Weights of a small transformer language model: 14 layers.
MLP neurons of a small language model. Each row is named by its layer, matrix (gate and up: input weights) and neuron, and shows model dimensions 64-159. Each number is 500 + 50 x the weight over its row's rms, rounded and kept within 0 to 999. Numbers have three digits each. A neuron's up and down rows have the sign that makes its largest values positive.
After each neuron's rows, "fires in" lists the words (lower case) most often at its 100 highest values on Wikipedia text that the model never trained on. A number after a token or word is its count.

L2.gate478:496553507512412483450540521463520461409484448577509546502482450530521613495463536546526563491454487476440465572528546572425438529432498393585427505500481518564536504628509474547505533560484508487514497473560541541539517429516489473547396509463524425447477623529503569456560521548442479531
L2.up478:477511500566385438565562391526549504452463460522515579544584504463475550425449618570466513491476518476398450468529504480599572512510445540538496498548497495474473436548489547505531594499487526476409525622475512572530540434425493508621477508527479563499473495466546493444516521418548488477
fires in: "by" 61, "over" 9, "re" 4

L8.gate103:466546540560448525436567426450401487526411437375410495418482494532524521601501550542458520538469569503525513490450444484428474446416500451454442533556517475484510522621509466483454407496473480410563524457480475505410491597529523561450449446552493494452506445639498520512480621525487521460
L8.up103:527442538404574456446526472557530494507405530435481490547479559457473480567576474436523466468512431516412529382485528530491541457565552514569531455430464469499451504503439532476591487523417550505539457542526537546496525468481467486411495644493516502563563494591471421523467441481601400441
fires in: "during" 40, "under" 32, "of" 5, "with" 5

L2.gate42:424490483473513500471525435531477528523544475409493436458518463494525556484541496585477505566580517483528488552502486522525535486464533485514486538499538480524526543488460569543427433553534499416565459549565425519513573523536413515570540504538513493528484490520454478488437531443436502624
L2.up42:407503477442566525476507486602523481504568471483571498552502526565432494506596511554606584555482558571572475533540515469461465450513493539559508552471522407480509475515349561457427455563490532452497479531488385585593471512538508490481500547478487477455465547589600514566518535525478440439
fires in: "california" 19, "state" 14, "india" 12, "georgia" 11, "oklahoma" 8, "kentucky" 5

L8.gate27:525458514532508412536472501509459428518413512469413512483524573463534552496499476669606471532506525593535467565437456509433425472446538575485596533396557505542498546534433440493436481520495551396479559513406509514512569545593557544486451478465459450478445414569562471450491483530435486557
L8.up27:492397498476492483512463535423556495552475541538437522507515490562500464474487456525578537554464496435469640418478570526440475525509404580466505480541478505532474479460464570409488511449472519469449359477509505500505538580458481464462502543548661553484572407548478478511585602501454442534
fires in: "he" 18, "it" 18, "they" 11, "him" 11, "them" 6, "its" 6

L3.gate458:557429496477564452524457561504566468535563507526464451474498426433445527543517525518527554495518557507487523450555419494549540590468533547525439467547462448458525481509360482530536489468501437505548441493469486431545459430414418531509564538415574465532450485478495455614463482510557564565
L3.up458:473444515437513516467517504452536465560466510469577431481496453568503453517472548460516488524447582494567491441529461452558445527464506462508594476503450455439541538493467515543435480494594437532478503515516507452461437352547418503475570434465558539465511483456541521534515487500469488395
fires in: "i" 38, "o" 11, "u" 4

L2.gate271:479645465509477589555472519555472541499496402485547450488455454476452535468519498520548432562502568624501505580477484543449480510522537510464553567501554562520597554514481498420417515406496488445526482472505451435538491553491421539419534572546443477405458567451423489563520431545468523473
L2.up271:502596415499491515518536430549460523552487520537518527564468558435518486503588519524565508508550411565507458452513538543535403565458493487488475513467574490495503446459449444551478590568604502478513510453433495535484459541571513518422422552518514551566516484444565457491467460514481466413
fires in: "is" 90

L2.gate325:476459514535552496451442517430538446566527524414541523515515549484464388574494492421415443570517620559473470443499489504455525484468539483483488496506537479360470567458515474501566551529487484447526456467457504524512562458364453511379490453416544493501487533471397492539527523438499512523
L2.up325:434448382492577505454442517507530538483475430505480478569504552469485478472434469459353410528540458576525474549518440489384542552427509575533462485573496551435432485581554529450488589497488487435562454484480491522527483504551473527586526465454484499498484405511516543506508501449554642532
fires in: "not" 44, "never" 8, "only" 8, "either" 7, "any" 7, "no" 6

L6.gate365:515468545541500479419434515438523477467480523568511407476528536584499503441540503523563509562587580528503506531443472566518492433561386482502471536469484524477457536355530604455491509556556487554527472680493515543452477562530567487462478491495509433584522522563510626482515522519536460640
L6.up365:500493550496459520464504446491465490471456497547432475492496501575440484579473496423587500484553496544474511641462517611500410449478496513387535433554436607417515525432532521509483534570511433535408574484475515461433516520525501522490484504548457560501534512504395508472510508507525514536
fires in: "as" 68, "while" 5, "from" 4, "was" 4

L8.gate338:530588531450489466374535511486468447496373425589555450545486468445489527519481450544520475449513489426546563393492522526474598474596539561561492488548444431439517545415544479555544471444536556575534419473488545520497611421528488469457440611563496550511507506509493562468503503533476491512
L8.up338:435585537532465513541465480486444516479369437443500451522526496527517455521440554458447539462505549476474489404439477573410517488490501582568603454530567397435510549577503449445465428515469521548508485495558462513470540520486473471481469471497483490542457456437472391430507531463522463518
fires in: "of" 33, "s" 19, "with" 6, "weimar" 5, "b" 5

L3.gate201:427471515492422485473512408468446415427378504445548521515506537527522477445477509481532550485452544470477537514547551427466584484415449471527508511493442438474593460462504563525524504493594507490582470547560408404414540522550495436450535427462583485406488515520582470510511530544499460531
L3.up201:512418427541433467481507503419521452456541535422496442461537530458487491412481534422462496539532538611411527508475360513448483467460451401532544551505550531482526490478443464378531414458488514527618437473524441507473519493509553489447510518459547607462479527527485469484411506497484485573
fires in: "can" 21, "human" 8, "people" 7, "must" 7, "who" 7

L8.gate384:518487569548462470423481489562493516572638524493510387442535408478513466503514552496528533505448545474513531605469443504517469448522561515589506521488489502447477487525566554510478538477560557514478518509413491471545542488530528560500505511526585562525530454531471603511507597485502551494
L8.up384:606558523449420555460500421545458447563563512483430492529533456524525594550489482553529462545535440527455497523476502506561482474448498576567550553550501494465417465552507548585518569583524472517446508482455584461449545552532488520476401558554525568538523489453517414505465552500606561455
fires in: "is" 65, "still" 9

L8.gate238:459491527519533506418437552466483490564412512451484518445554448509450632490507419516461587486543469489433499393585493551539571483610465492507493538406442473467510563527487399473484509600577487535515534497402488536443468426577602516439578555484478445508537484465499550529527478460554496574
L8.up238:475579628579531506475436521503523488491467457602469522478510494560532558528481511502520528460448523500465427556492442547485648546552534529459453493482556513506525499452483457451525463464454531482435562517523478500614458512606522488490670531515536432482527468522542364473526534537492498444
fires in: "became" 30, "as" 19, "become" 8

L6.gate105:486495445532526429495485462460451476490404443519427516567529549577530600546461435508454457458473472476482561520545498554523478447530478481525514608471487502454569550462514479425464551500555462459490487508499592583492459575578518521486427560520423557498567447476584590510441496385548480428
L6.up105:508477543519482477574596437584501493502465446534413565604541500481513497528463601512426517528559446501442493477482471573587518515610477515481611519512511478523521561516474531415563450512518510548433589569551533547553545557527535492534407525522543524520502434504463480596513412522511427535
fires in: "of" 28, "s" 17, "in" 12, "attended" 9, "held" 6

L2.gate131:492514573463461563503469516586515451451519478415526478515490472550531541460601463569512437570456545486425560523481490384403594529450508566588542491488550564462521606550459534434528488461564548466480472534452494401522511566587438514530518465538492482512445530558420525458458525526473496436
L2.up131:557518576619537545476548557508511465450605424501431570518553518532475611461570372565459514496423486494466552480437543490446569569492542437556502522435466484374548534511518529447559504479463502561502437553458498402586448490491442475519515509446539509446499480542511565453515471570470557429
fires in: "years" 41, "days" 14, "year" 10, "weeks" 7, "months" 5

L9.gate191:450540482470422493492640459411560465621473492503429524513570499503452484511426478482458480564573469536476493529560522442527499549444531462569629507536465486465563560480506587464472434451556417572509552563439519559527542526561500494467534559503488624462520474619523522534474568501513475435
L9.up191:549524473490541421400531490481399459458563514420500492474526620476556467537495472547520426584489511491548525468524567402465535512526467459391529564472500504442588519540473452439502368537390481522607520528488499511484533521532521534519482554542602517539449423442592499453421547455499608471
fires in: "a" 67, "an" 6, "on" 4

L8.gate112:521510514451555473490437422469497515557473443576506472505532459586529460539570533480489461528479496421385484498434436400528543513504549485571532549438506516478540561574521496513477395527559493493527478567482499480446569485597598519451517516530475473483523522548510492484478467521532482395
L8.up112:578539570542523464496465508457495507557572518660467482550437446567488420576357500502481586477514549489592533511514481490504528510486557418527461580521507560544528575354598445590542481517559499504635491392498458545577490434506564432552507530492509469451503473492480473470459576565477499489
fires in: "as" 54, "for" 30, "become" 5

L8.gate265:530454488598462488485508565498457510572440586500447407494477469514504574519480459398434511483525552478530495549591426558542559507497533508563601509468507563428466547468539471547512487473556520545594502437548520413428563493519447498465482470492510491450436540577502530448467475477559468487
L8.up265:496521565542494531517549486511476459541471469479532580456541474504516463540458517468364441481567416518475486545386558340522534543564537568476518511510494559548520480593513522440477388446471499535553523615517467521499501480451473591453548590542538489470605463555475537430495563486516491442
fires in: "on" 25, "result" 9, "time" 8, "according" 8, "part" 5, "addition" 5

L3.gate461:446482470468523482573539511515518515503486497485522437474539516509459454491454447494478460463461565534425487482487464516486408516549657452449455383534547543473522494546487468497416447461470480470514515462578491378400502435531515469588453534411592495457336524484496486479500423545444535496
L3.up461:547502510419468588546508462555408519519488463397455419449469557496472493467523488498523442522473550511490573531482528519476554439533562451516491418478494569491509571453513562501516544468497512481609503497485542373433462521583465591607472541416500504509473447448487538505536524612497525530
fires in: "final" 27, "not" 8, "since" 5, "time" 4, "best" 4, "without" 4

L6.gate186:564510392568473516548397505550477456430379553516574524482503470567481505547498441442505510483482447470433500580501568479473573503541567520476550580445493492567495508468497558536562547523650558485493456552419473453503462536547529477487416511518497526514521549503464453460447507523511501544
L6.up186:511586422506405471476456522489529485531525525500480493502422486571452499480472459571547454474483496537514531524541430557498544490566533454455459572420484549456449505477546521432493553494510560503472530474410503514460493467572535524559467573460470498494468488469452506531527432512547574414
fires in: "as" 33, "became" 21, "was" 21, "be" 9, "were" 4

L5.gate276:518613551536502513459529552617506534490591450556533518537547509426526496446565491492468526519487512478504477489450469619522575533490489454487469492502500443468578522539463433582553396472501499456537459447548497508475437586515561435471537441532503518364437519525495539477538498480480496506
L5.up276:395599541495499569545522571514437489539551517521504550537496477481517548394465504551477489449531576591502487465530584572490509413570445520448618542534469509511513550516574499573474527476566547501514586427549404530463544565514496470540514429500612606440523543430528557501631479404460532531
fires in: "that" 61, "of" 14, "which" 10, "it" 4

L8.gate5:415543574502507530562524471555438472498534446444475461444544408456457488539550534480506532537512539565617517451462430486405531504562519506572436481468529509492496482569583474453572519465581585547417492442529441416520609543469442457420479535502490509523527569577547472551527553493455486437
L8.up5:524490496500452474499547480543572631488392507457438529466516467559541534531494503529502466480532554430500559464464423545508482567608430532497524569465610498491538476461501551477447489505502444434545526501532481513505409454610597540507468594552487576562549427483438490572572563480525505475
fires in: "had" 12, "in" 10, "made" 9, "would" 8, "took" 7, "was" 7

L2.gate250:425530559497420582445524463496489450395490428524563487527485500508517472517611452473511443589488579641448482474469461579501433491489543488520519522569475561544514486505462540395537459542510536495529533439479533430473538527542439490495552545444552471427363465512478421526531516519465450426
L2.up250:513519589439429502584544425532533487430563459459494489505528516581510561572607482528557553497538523470497518533553464456540512418537482511489419549524451552577452520411449524503487575448471460568518472476564475548606534490577467533547553518440538481481470540482496468526555487574515496468
fires in: "had" 39, "since" 20

L3.gate167:455582579479454427453417485502409464457516449560466440591498509459533460492540578430583589564466474551498499562450492496533515513496462581534546400541485394467518532453418411493497492542461502585433526530419531505490547513460466452489503606448499386490516463533480516571527507481529444487
L3.up167:498547437570446521505492452507472557559507406545462470557485469489524542426556569612519546521457509526442509516478487409596474477437427524507421478542515423541488546340433416495526453447451597411487535479456515443542541547504446531504466516467516479487514505497499452545442504510501466457
fires in: "that" 72, "which" 19, "it" 5

L8.gate482:475627474444368529519526539502470445498408428591529435500534487527451529530539536465494489496440451474546538596463536559510503517509519493402522531486567485544486593505484528523481489533593561456523532466350450496523555433512487453429486436557529473473449493529465465502544556513519498493
L8.up482:431563477598496503587398490538453445515317522468426488467532455549415532391462560521541525559487445530485514379538508570469453501535491468581556378476542402517569430536553521501522521534511478462514526460498504516480454493491509538512502490478466647541570510417423523447511515539482509617
fires in: "was" 15, "went" 12, "took" 10, "began" 7, "led" 6

L8.gate176:549482519389448439481504469556518495473408509528457430526561501390551482499561434479535466470468610478543493581529457442498502552571629584429471426425468490518525515473602514590516586560569497563555541484436425469464474506536500484404575517517469519487410430538562482510428491518466482651
L8.up176:487552510537522567557486504457476418470533439513586382507476476490463505534489436574514469489400463525449494497514510416510550469465464557532444522451618526573494524445465558482536567455533374443475493569460528486420548417570467553516539549417522484420451488521574545560450474532456473432
fires in: "that" 41, "as" 19, "was" 7, "it" 5, "said" 4

L2.gate506:462499482510502596440618431533407528507452532513471537374528503455450458599541503565613419623505489572491452466498633498541549574515454507474487563550607513515463506440537505459422556614480498487515464469448499509494588513465526473485501547481462485536535496465436556530408549483579416445
L2.up506:520570469410465479490520495363431431581412578506524503550495520474483452489504478529555529555433527553465544601488475529532458496450485480554490466423495567349497534463556523446638436419508494479505520540471501501375452521589536596488458535470510516539534497514458508584508557509458428399
fires in: "to" 20, "started" 13, "would" 12, "in" 5, "become" 5

L8.gate84:402450493504525541483460456490439506516498535442519548551481504545472500441544473523488491547529504555480524526540513500538518508414535524589588500395595497378501575570507506474459439418491497481473391570471537449351489548511447515463442553553515528528575491503479478562462497475480525520
L8.up84:507404518566469560469472530505445449467498518561502450580373463533525516495601577505482531527487515496467518414559435480444543536546428543494530489490505458551535472467498583464463514446493438543493439549506491490462457464387446533511459477577583501491414580526442530511526527446476448538
fires in: "and" 64, "lead" 4

L3.gate300:387554436425533507462493438408417546501453434453493530563503558498445465556480445516472527557501547562535478517441570564485528537403426564508548542546572516483369502474505417467548568462515443506513427510457481478557507524548477539496528487496450504457527483475534491546517580431458540481
L3.up300:474485518588464491491471506555383511382507500476440561410489538484499453487600356585426414481508444479511444511542480430466533516586535563588602481497514483467470496480488465503519565539489555550458530455478444481431618520492544508487562453414432410502538515559481519461446501541518453513
fires in: "that" 42, "from" 16, "out" 6, "fiedler" 4

L2.gate192:472454520506494571458433403470530506574497467489476415566443487453488517435508471570563553536472527509451516444391477515514519507443501486541504520500572569562505431483556482465435548510495523431541441512456500482501570448416539595549564526525557507497596629461447519498407431517504551536
L2.up192:490403481581375413495510601520549460564511525447428474568548488595506543465549439621463409535443442538472558535501514529452578538464497434473512529425438511553482541579425561516455412468461487527460414448510506495562546503546489516446529444486569504445427396525490500497590585463513533533
fires in: "it" 62, "them" 18, "this" 8, "they" 5

L8.gate387:398547557435441467616547535556488542540408456479422473475468541547513524525536466510474580607468549510539508546476462549479520523517444508476556560417601520354472524582477582472510407523493398505512461469464485506392507389514511416527501519478574531491542493502477475432490616450492551453
L8.up387:443537482456422521587531492429470448525557465434490501569503509563463487556520463506465540507363481467533513463512438477491454430504643667486468459503523462531568477558497498530469467530587512509460437538490518461448629536548623426544567570499470554572476482511497506522493536577547462504
fires in: "is" 27, "was" 19, "has" 5

L5.gate459:414445505483499500514494466633487452510410425413520496453527505560558397600406538517565442425453528572543456475477522477562524515492526494468533463461490465511530443543457396509490399494549472453506592482664466475557535500619536511519530610519500545458463457513538491539570496518442588571
L5.up459:610487507481417468441636484467522430477543515470531514526392502496415491444479528581465489503524496487555476473454538495538408476459451550650513520555504435506527527395427443503449494511459500467430460387432518452460452506519542466479512507540486579569541541507501446539509430518464528502
fires in: "for" 22, "with" 8, "from" 7, "to" 5, "given" 4, "while" 4

L6.gate425:471538403453463555524489530472406541507445471523474488504429445495537519425417487525457503601553427538500500591447505418426556514508506457505487574509489461477461520496515558412486518501448546453564545560557433489514476507498467494443513533488590547460513519542459597524445424442495585529
L6.up425:565488478560573571583493483532498433505460479494533554522561507648543556508462478521458467438531518584523510510421521531479472475504435514450526485497566501460518493487465525446578437597535472523506499599504458407479455556544667574489459539485524546581483459430493476505440466455519485522
fires in: "the" 36, "been" 23, "was" 15, "on" 5, "as" 4

L2.gate363:634401467585380563437517574453519532496519513526445468455511485599505533476462502549492508537393485456429497488513500473429536407569422519481554511504456439544569534540490506525561502521611605556648490480524432529518458495437475545524448427463480601457445441518420531511527460410438552522
L2.up363:496610520583543418443552489495543462543556548589497523429429491458550570486507492580529489491538575404420527530453466515467607530488505566485473493422454532541418537487502429478549484478524481545530517477402540532481508531562519622492576493475415525480458419502550482408470519506600460468
fires in: "that" 37, "source" 7, "such" 7, "as" 6, "number" 4

L6.gate394:640471591484439551587516410625486469465496438443487393535513509474551466503530534526496465533403489517464535482494481546489548538448491541567537576497532451498499487611525470442435517493514651439515479416438518552535493542500472469486509488431488639451435515453529456527477491542452574507
L6.up394:525568500395530452502529351574455407480555461458516419528443545509568471541544576545573495525470534449536445460442502478541554434405515472475420471588481523556559585598427457514451455520439490505523522508524518484447462444477506506531475512527446524520551534521485549581476513422489540490
fires in: "may" 15, "can" 13, "had" 12, "was" 10, "could" 6, "did" 5

L11.gate151:505447539416451500587476478514493481469457364444523524521515521460484581546530446538444533446546527460492501434523478553464571560556516524518443546415470494399400571514562627460538525564470534575484460526546485524385464556571473497537503520391396454476578549524496458535474459513493469510
L11.up151:498519532476497472400491489465520531434399463480478603502550508437526489512461577486446439518497534480422528555533537416426534459510478538499531517518471490369550435463504456593569511559484477485475597519482540427482535497463583548518548572549484501562515514500486490496513536564506545588
fires in: "in" 31, "was" 14, "to" 9, "made" 5

L3.gate381:449540517534520524523399521602502476427543453495533450452430438582487525397509568432488479510372576494464501528461502453490559547518479513566502573503433553488570438541448456489553505512489510375492536571541457552522421480475469503473469451522500577532438579615501564508546469521486508484
L3.up381:434479582538495544511474529437464604488474449494541462392480527479454513454506494526434446547477445532505450525466555405560474489543513529555602500488557533548575483451532477512430509345549362584393491463497466534427496475548470394476479548515407610526439429597460427437549551507469590470
fires in: "a" 42, "9" 10

L8.gate190:443435447461453460487402526501476443501524442619459490509526411513441502448544429484427578490497601597496506487555513521512505481433554518564551383445575569439431528541531475467447512508555486495473543587496556508482491438441411558543514488466441475535570520566516505561505577507501427449
L8.up190:584430557510464489507600524535506559497457578559457423465527542504435504489408561436471612465541496472458499539386485514445521506428517523454463458472534478506554713576534455453449556457506588423576455435466461494575559477564467470530515455518534486492522492528465488453538559477476415468
fires in: "and" 64, "or" 7, "instead" 4

L11.gate19:556427564402465573483564485462587453461568467475497549597553454475547508483493553464520462538426541530474463531436522491501530510396449484477550464463496461386429476397510491554454473512476570490542593621565523567547427559455567427461454417484537544513400434521474540465519556577470405534
L11.up19:459478424540461577484400476447450513598518545447536494526534514528507466487512474517484505420497513486470525445466500520475492471491438523491481522509526511437476519408435483453554421448470542512495430462429450537495569414558469497439444511546541502518382476524603518513506446504431430469
fires in: "which" 18, "that" 17, "she" 9, "who" 6, "and" 4

L9.gate91:457488440463448519477484528517549523524619537516518468553481504483524505518542483420450451527342435475593566466540601575487516544550489592611405528431552466492507500499630539463455511483464480562461468608565510483405496531453461546427571524527552554540538467538464476592457540414544524481
L9.up91:429576438499421458570459512570334510458510431540456461488489507532540536578398513479431545461484480561448505434544571586462480555484435518491485500426510521506431441453384571487447476375525519484509457504479399532442444498430518422510557446568422569463549436557525513517520486522518486451
fires in: "can" 35, "to" 13, "in" 8, "could" 4, "would" 4

L2.gate380:437520525548481519556504461556592480402497452587387446513454466538507469490474468603471461486410496514444525536548447452489464540435536430584593515551487393590457452534451521517468481481498551425467524513468505451445568452630483475510566533517473499457464413568505428414522487427477591512
L2.up380:481450547493516453538488525436512621537550477554637519527534415366522519560577468521481400616499492498538437447427473516524490453512580454469435437529470567455520485495475530442501518499492533468483476485422522525466487457486468541521422482430491534485575460552549564482544590458426591526
fires in: "has" 20, "have" 18, "jacobs" 6, "julia" 5, "sebastián" 4

L3.gate265:515492515475416580429542409507514531520459480509482466583431565560553666523565553459470527543553451511496535482495443445459556482369438473493431584544515460558464464453566574444493459475498487587521580478513526587493538538532513530552554511571454441461544513500543490484577496534546446491
L3.up265:533493568568498533563457490597545498524564432547509514503462510581455490475495491458585563491503510411466557432557450453489529491440471437500513515513522407520457557482594514563473499614502486577476568601442543570483520381436531545524594504518469493426523468585545573386590532438531470507
fires in: "well" 28, "same" 18, "over" 11, "half" 6, "right" 5, "that" 4

L11.gate427:527477533440515503517493469416530494523551516488491538480506511413522439540498561490540395457546550446609514511546548528517589485575570512567459576428440453502499564542477522581505440495554528519515495488444516549586408492498497475502489515496464501526527432465554540536583497523558557505
L11.up427:485448433475534464444592454423454422458475436569479504583561436512591510524532425456531448508491537485530535489447507482464482539510533508562469532428461474435552367418426503535500438521554496555582550479476510455560533544578461441493503424498436495490472524494485517579397442488549488466
fires in: "c" 20, "o" 10, "jr" 8, "e" 6, "w" 5, "st" 5

L8.gate26:530551583562486567556387471461403452479553519591443451546402533437466468489491529541483559505480464571516541481457540457536403550559529511455575574528482558472534536519537480501575428532499536468474509546419603496465422472511600422405549465574448489495486576547525421419478540511558517514
L8.up26:396571657526481568476490550451486493485512485543530539573441533487487457453538486469530539465561513513477513456455549461619523507639537471511508514528452474478316608582537516458466453550565552421497542495499531480443547537455531484540607502611428460464483559446497496432509431502553566489
fires in: "on" 95

L11.gate64:488510490388472526453599465469458506576439446506544482497565493526494483469514551561371530518481500565567456457448446548536445523507464508576436533487530428516437697416541486530531516515536439514546455484491434432548498548470508563503503507517524477508531526610512482549513563456447504474
L11.up64:559566462579526517569531524597569553485565514507559473449474498522496538461440491465527459486510423557476550472480509505507556481556487540444552464538428470427537400605485476477475505482464436446408500500503534488476479582515535476510597449434504567477553536435485467470465461516501478523
fires in: "was" 32, "were" 12, "been" 7, "are" 6, "is" 6

L9.gate65:496576559390485521462531421586427558604500517520456529513479528526495492478477476625524530541473569505488427504545488526480520468503491560548499503534545573510474522549458558455368566388542469429519558541402411557459562550478569587481599444481519561491535583560524470502542444451484572448
L9.up65:457537563538664488393571457426484482561524463605534514563498525475538580520450436434576430532519509503593553554539506501490419526434548466538548514578471550513514524556465456498540516461447470422462481470534452498493467394498474483562484451514618529466507545557432510431556407494517566525
fires in: "was" 54, "an" 8, "a" 7

L2.gate420:532556503422555548455554466514534470452471440632511451552494514535502502495543541467539556469413576505564498561497542548549378443543478350559537557534505559536412470465492460420557483567514487515512483532425547512546449473462483359486552500538573475435381543644498573497458485563509507461
L2.up420:402397504531474575459498533508512590510493419482430489454419534489421463543455518503458414515564471578424534480460599439496568555498553464492419570568447460500513470579396463478510481507470540453616574639513584439558512482462492449517475448578571483515543505553488454462429511490528473505
fires in: "on" 100

L2.gate487:442483583546501581431570489477538510529391501528503415503490526505522421405508508445495437572522419513548511523580559547556644439512421551350535453413535400408518473520493468561468437529443456518466445372523530559462461511542524515475481470523469476551582506597404395499521495466505508590
L2.up487:488422543560586460489643554473637512449445475581495453453534526554453447434549484466512442489430529518478558589574533534560643514560411600450574447465497444447529449441487511500436468543469475542508440469506550484527496477484422527517546469577509467553505485512478365459476434490465486578
fires in: "political" 17, "financial" 14, "hockey" 11, "basketball" 6, "engineering" 5, "banking" 5

L2.gate394:449437455561490453577480523504475506448466463479470401544460443423564457495453491525475529475502512538413448545500582442485559485458468446564510499459355635486516467604450433514461456496526557636515482483515405469547395460465390498479513536500484421491558502514455498591527448514408490482
L2.up394:408506368608537441500523491488505472544540481475502529498488486523474574512411545516476482445513568569430472489480527568426504466478488484451476549368539611482522480573484503502558437556406422554543516463471477520483452426434544583500575538590579513455556516565480593455509556622497433469
fires in: "high" 23, "highest" 13, "low" 9, "no" 5, "better" 4, "higher" 4

L3.gate469:521452500492516639525515496513491374571468538544431647502426469436462408454466456524575468542559484485468456569529541487446593578515432443435565440394462484430514509549466564583473522537523437492461498487509523585485408543576539542520510541476543524494523552442491527593507432590529506541
L3.up469:519413522469532466521464475446557412462538470547411500470472500457514412467497504541551496559614559524434519577514540476428432574493453493377406435485530447374529507431497526489494474553564511491414462516530433500445509503529495498595419472485456526467533599502385444486579488563550526478
fires in: "to" 50, "in" 10, "up" 10, "down" 6, "out" 5

L5.gate39:483543498443439612502492516537473487492534398476410537517618579507533513514461496501580519408463547524481447511506558447459536499493542467471489510541510519453529422482442379468530428542460518518447511440464473520493491563398444520517528547498511417507454517589525576515469494569567491589
L5.up39:558539637522402508435461489520427458494495431508444496516615572457532462491442559440558500513554514494507492492479451489494564446508556517492498515482560516544456448458377529540424460514481557454561501409447492467481547462431481475444531500462537514431447487553440547595454526492486482422
fires in: "that" 28, "it" 28, "history" 20, "time" 7, "www" 4

L3.gate394:543547460527468536520481502528437371406482516452493536519530457555566540445496571492539512491478480439541502466529439499509463536576549553552563420559491614540552527527481542450516557527502511525448471561505495526415528522579471492481495513484481456476550512500474489529557505425492417429
L3.up394:537538516527447427513401537517513391457587517542588537399435447495466448492392530535475467492523479442512449522406520502601484533495499464491559592458436591492618420531489542562552604493475493467513519496561474452621573573461452505452471474491574575537499511544613494492501489529510588485
fires in: "to" 39, "often" 8, "probably" 7, "still" 6, "usually" 4, "will" 4

L2.gate347:545477472542442493493462512536484511538522492538501430480534547504490467486502466424499534583461544479548474554492487464471575477447538478540513569508517342431523532526595443440482634451625469579466552504465504509438487537515505543543564462460441433569532535534425504487507482534619491447
L2.up347:461447480526406527470467455567480445540580431448546511478491494534539519568397520494518551473480436477584551559570475507524568507435480494546533456461521463402491417538523483516514460487452517442618470467617477467551484544485536499546529379420499522414476418479555584485595550493520527531
fires in: "no" 23, "every" 9, "any" 9, "live" 5, "involved" 4

L9.gate292:385456526495518503541489512469459370468443467367509536550511493423515484514481532516523507537460488510502496506519591409450471468567537527466564547475538449432531536518553499519527463558403591414551560553495414443582470544549523563438492521537554516492511477494565476566556503496375563565
L9.up292:425523570529589413525486528443453511607467504494475482478428499530552467523562540552457532463548519586507471507537558484495547461513513499531593444535564513506530458488505510485483458549508546419528592527541393457475549499497489507463525387583424555398528461486537466553557518516513533430
fires in: "new" 23, "in" 10, "of" 9, "the" 6, "changed" 5, "from" 4

L6.gate489:464470521430541486566508439556448502454599482485525462529463488555464492590536376494493485519385452410492509519549554539445560518502576499490550556432496518501492561510564487510406449415422413453447514567524554584482408416532550446414506521453466496511556444512552463473436583505459457386
L6.up489:474499532467533527599544418478485490449550566420556471538556431468473535578485472508554480485445615474503539506480485510524588598550501425477580541406541507499481624527453561479434485416504480473462443505523445496427514481529467430412501518461542613489469459563521450514470560534421548450
fires in: "was" 21, "were" 16, "are" 10, "after" 10, "with" 9, "when" 5

L8.gate211:521493485502530474458533442538519543513431506480477542504551490446540503602546519495541465479505560484522519475475585485395538471472410468493507461572496572461453495548515480408551496598496622562552515412583517416523459557535422591448492467501557489492403427518542514432502520449545464603
L8.up211:417502463558535450510561514551561496465459402486504504479410534511476531555447488509466437429434483452465569525514460415537528534552514572401487522448559517486482456482483455500454543497512583506507450495503483513595396415515444520469475571564553522456572469580440496499524456543422528509
fires in: "at" 27, "of" 17, "by" 8, "under" 4

L3.gate496:522491443586634561421491533447403490458540466484537553461572498479520478499452459521476440556446573591460422473448522499489505541499523464497522570449452533629509480376487473529518472541474427495459535422517507404518393591563438392461515546515501470549456468623426529446443526531455553518
L3.up496:643560501485473569494663578516548542437512511543463495491519502554503512477492531569454401602511434473484475504525412513465489575382538486444504495493444540576540550512485522486525543432486482430415520446404512506492599522494459530572503610474438446502444459487499597502543468518541488466
fires in: "to" 38, "name" 28

L8.gate258:414534513433439525454494558460511514503537420585471463560428461560488560493478416603451484481516485497440481480488505345561484471484544526526436564573521501518479526477498467555451496464506547625389546541478509507483568469562572503469447487571491591499450471509514484529469538502483483416
L8.up258:536537561584511456572487521554401508578553500463407432490436499515535587606568459458458523513416525513531409432567462411560474474473530523529498554480495478478512468458549477475477402522536538555421486594567527405436554450465544533505458475553496532531563542431463469423544408603535572356
fires in: "years" 18, "two" 9, "days" 7, "year" 7, "one" 7, "three" 6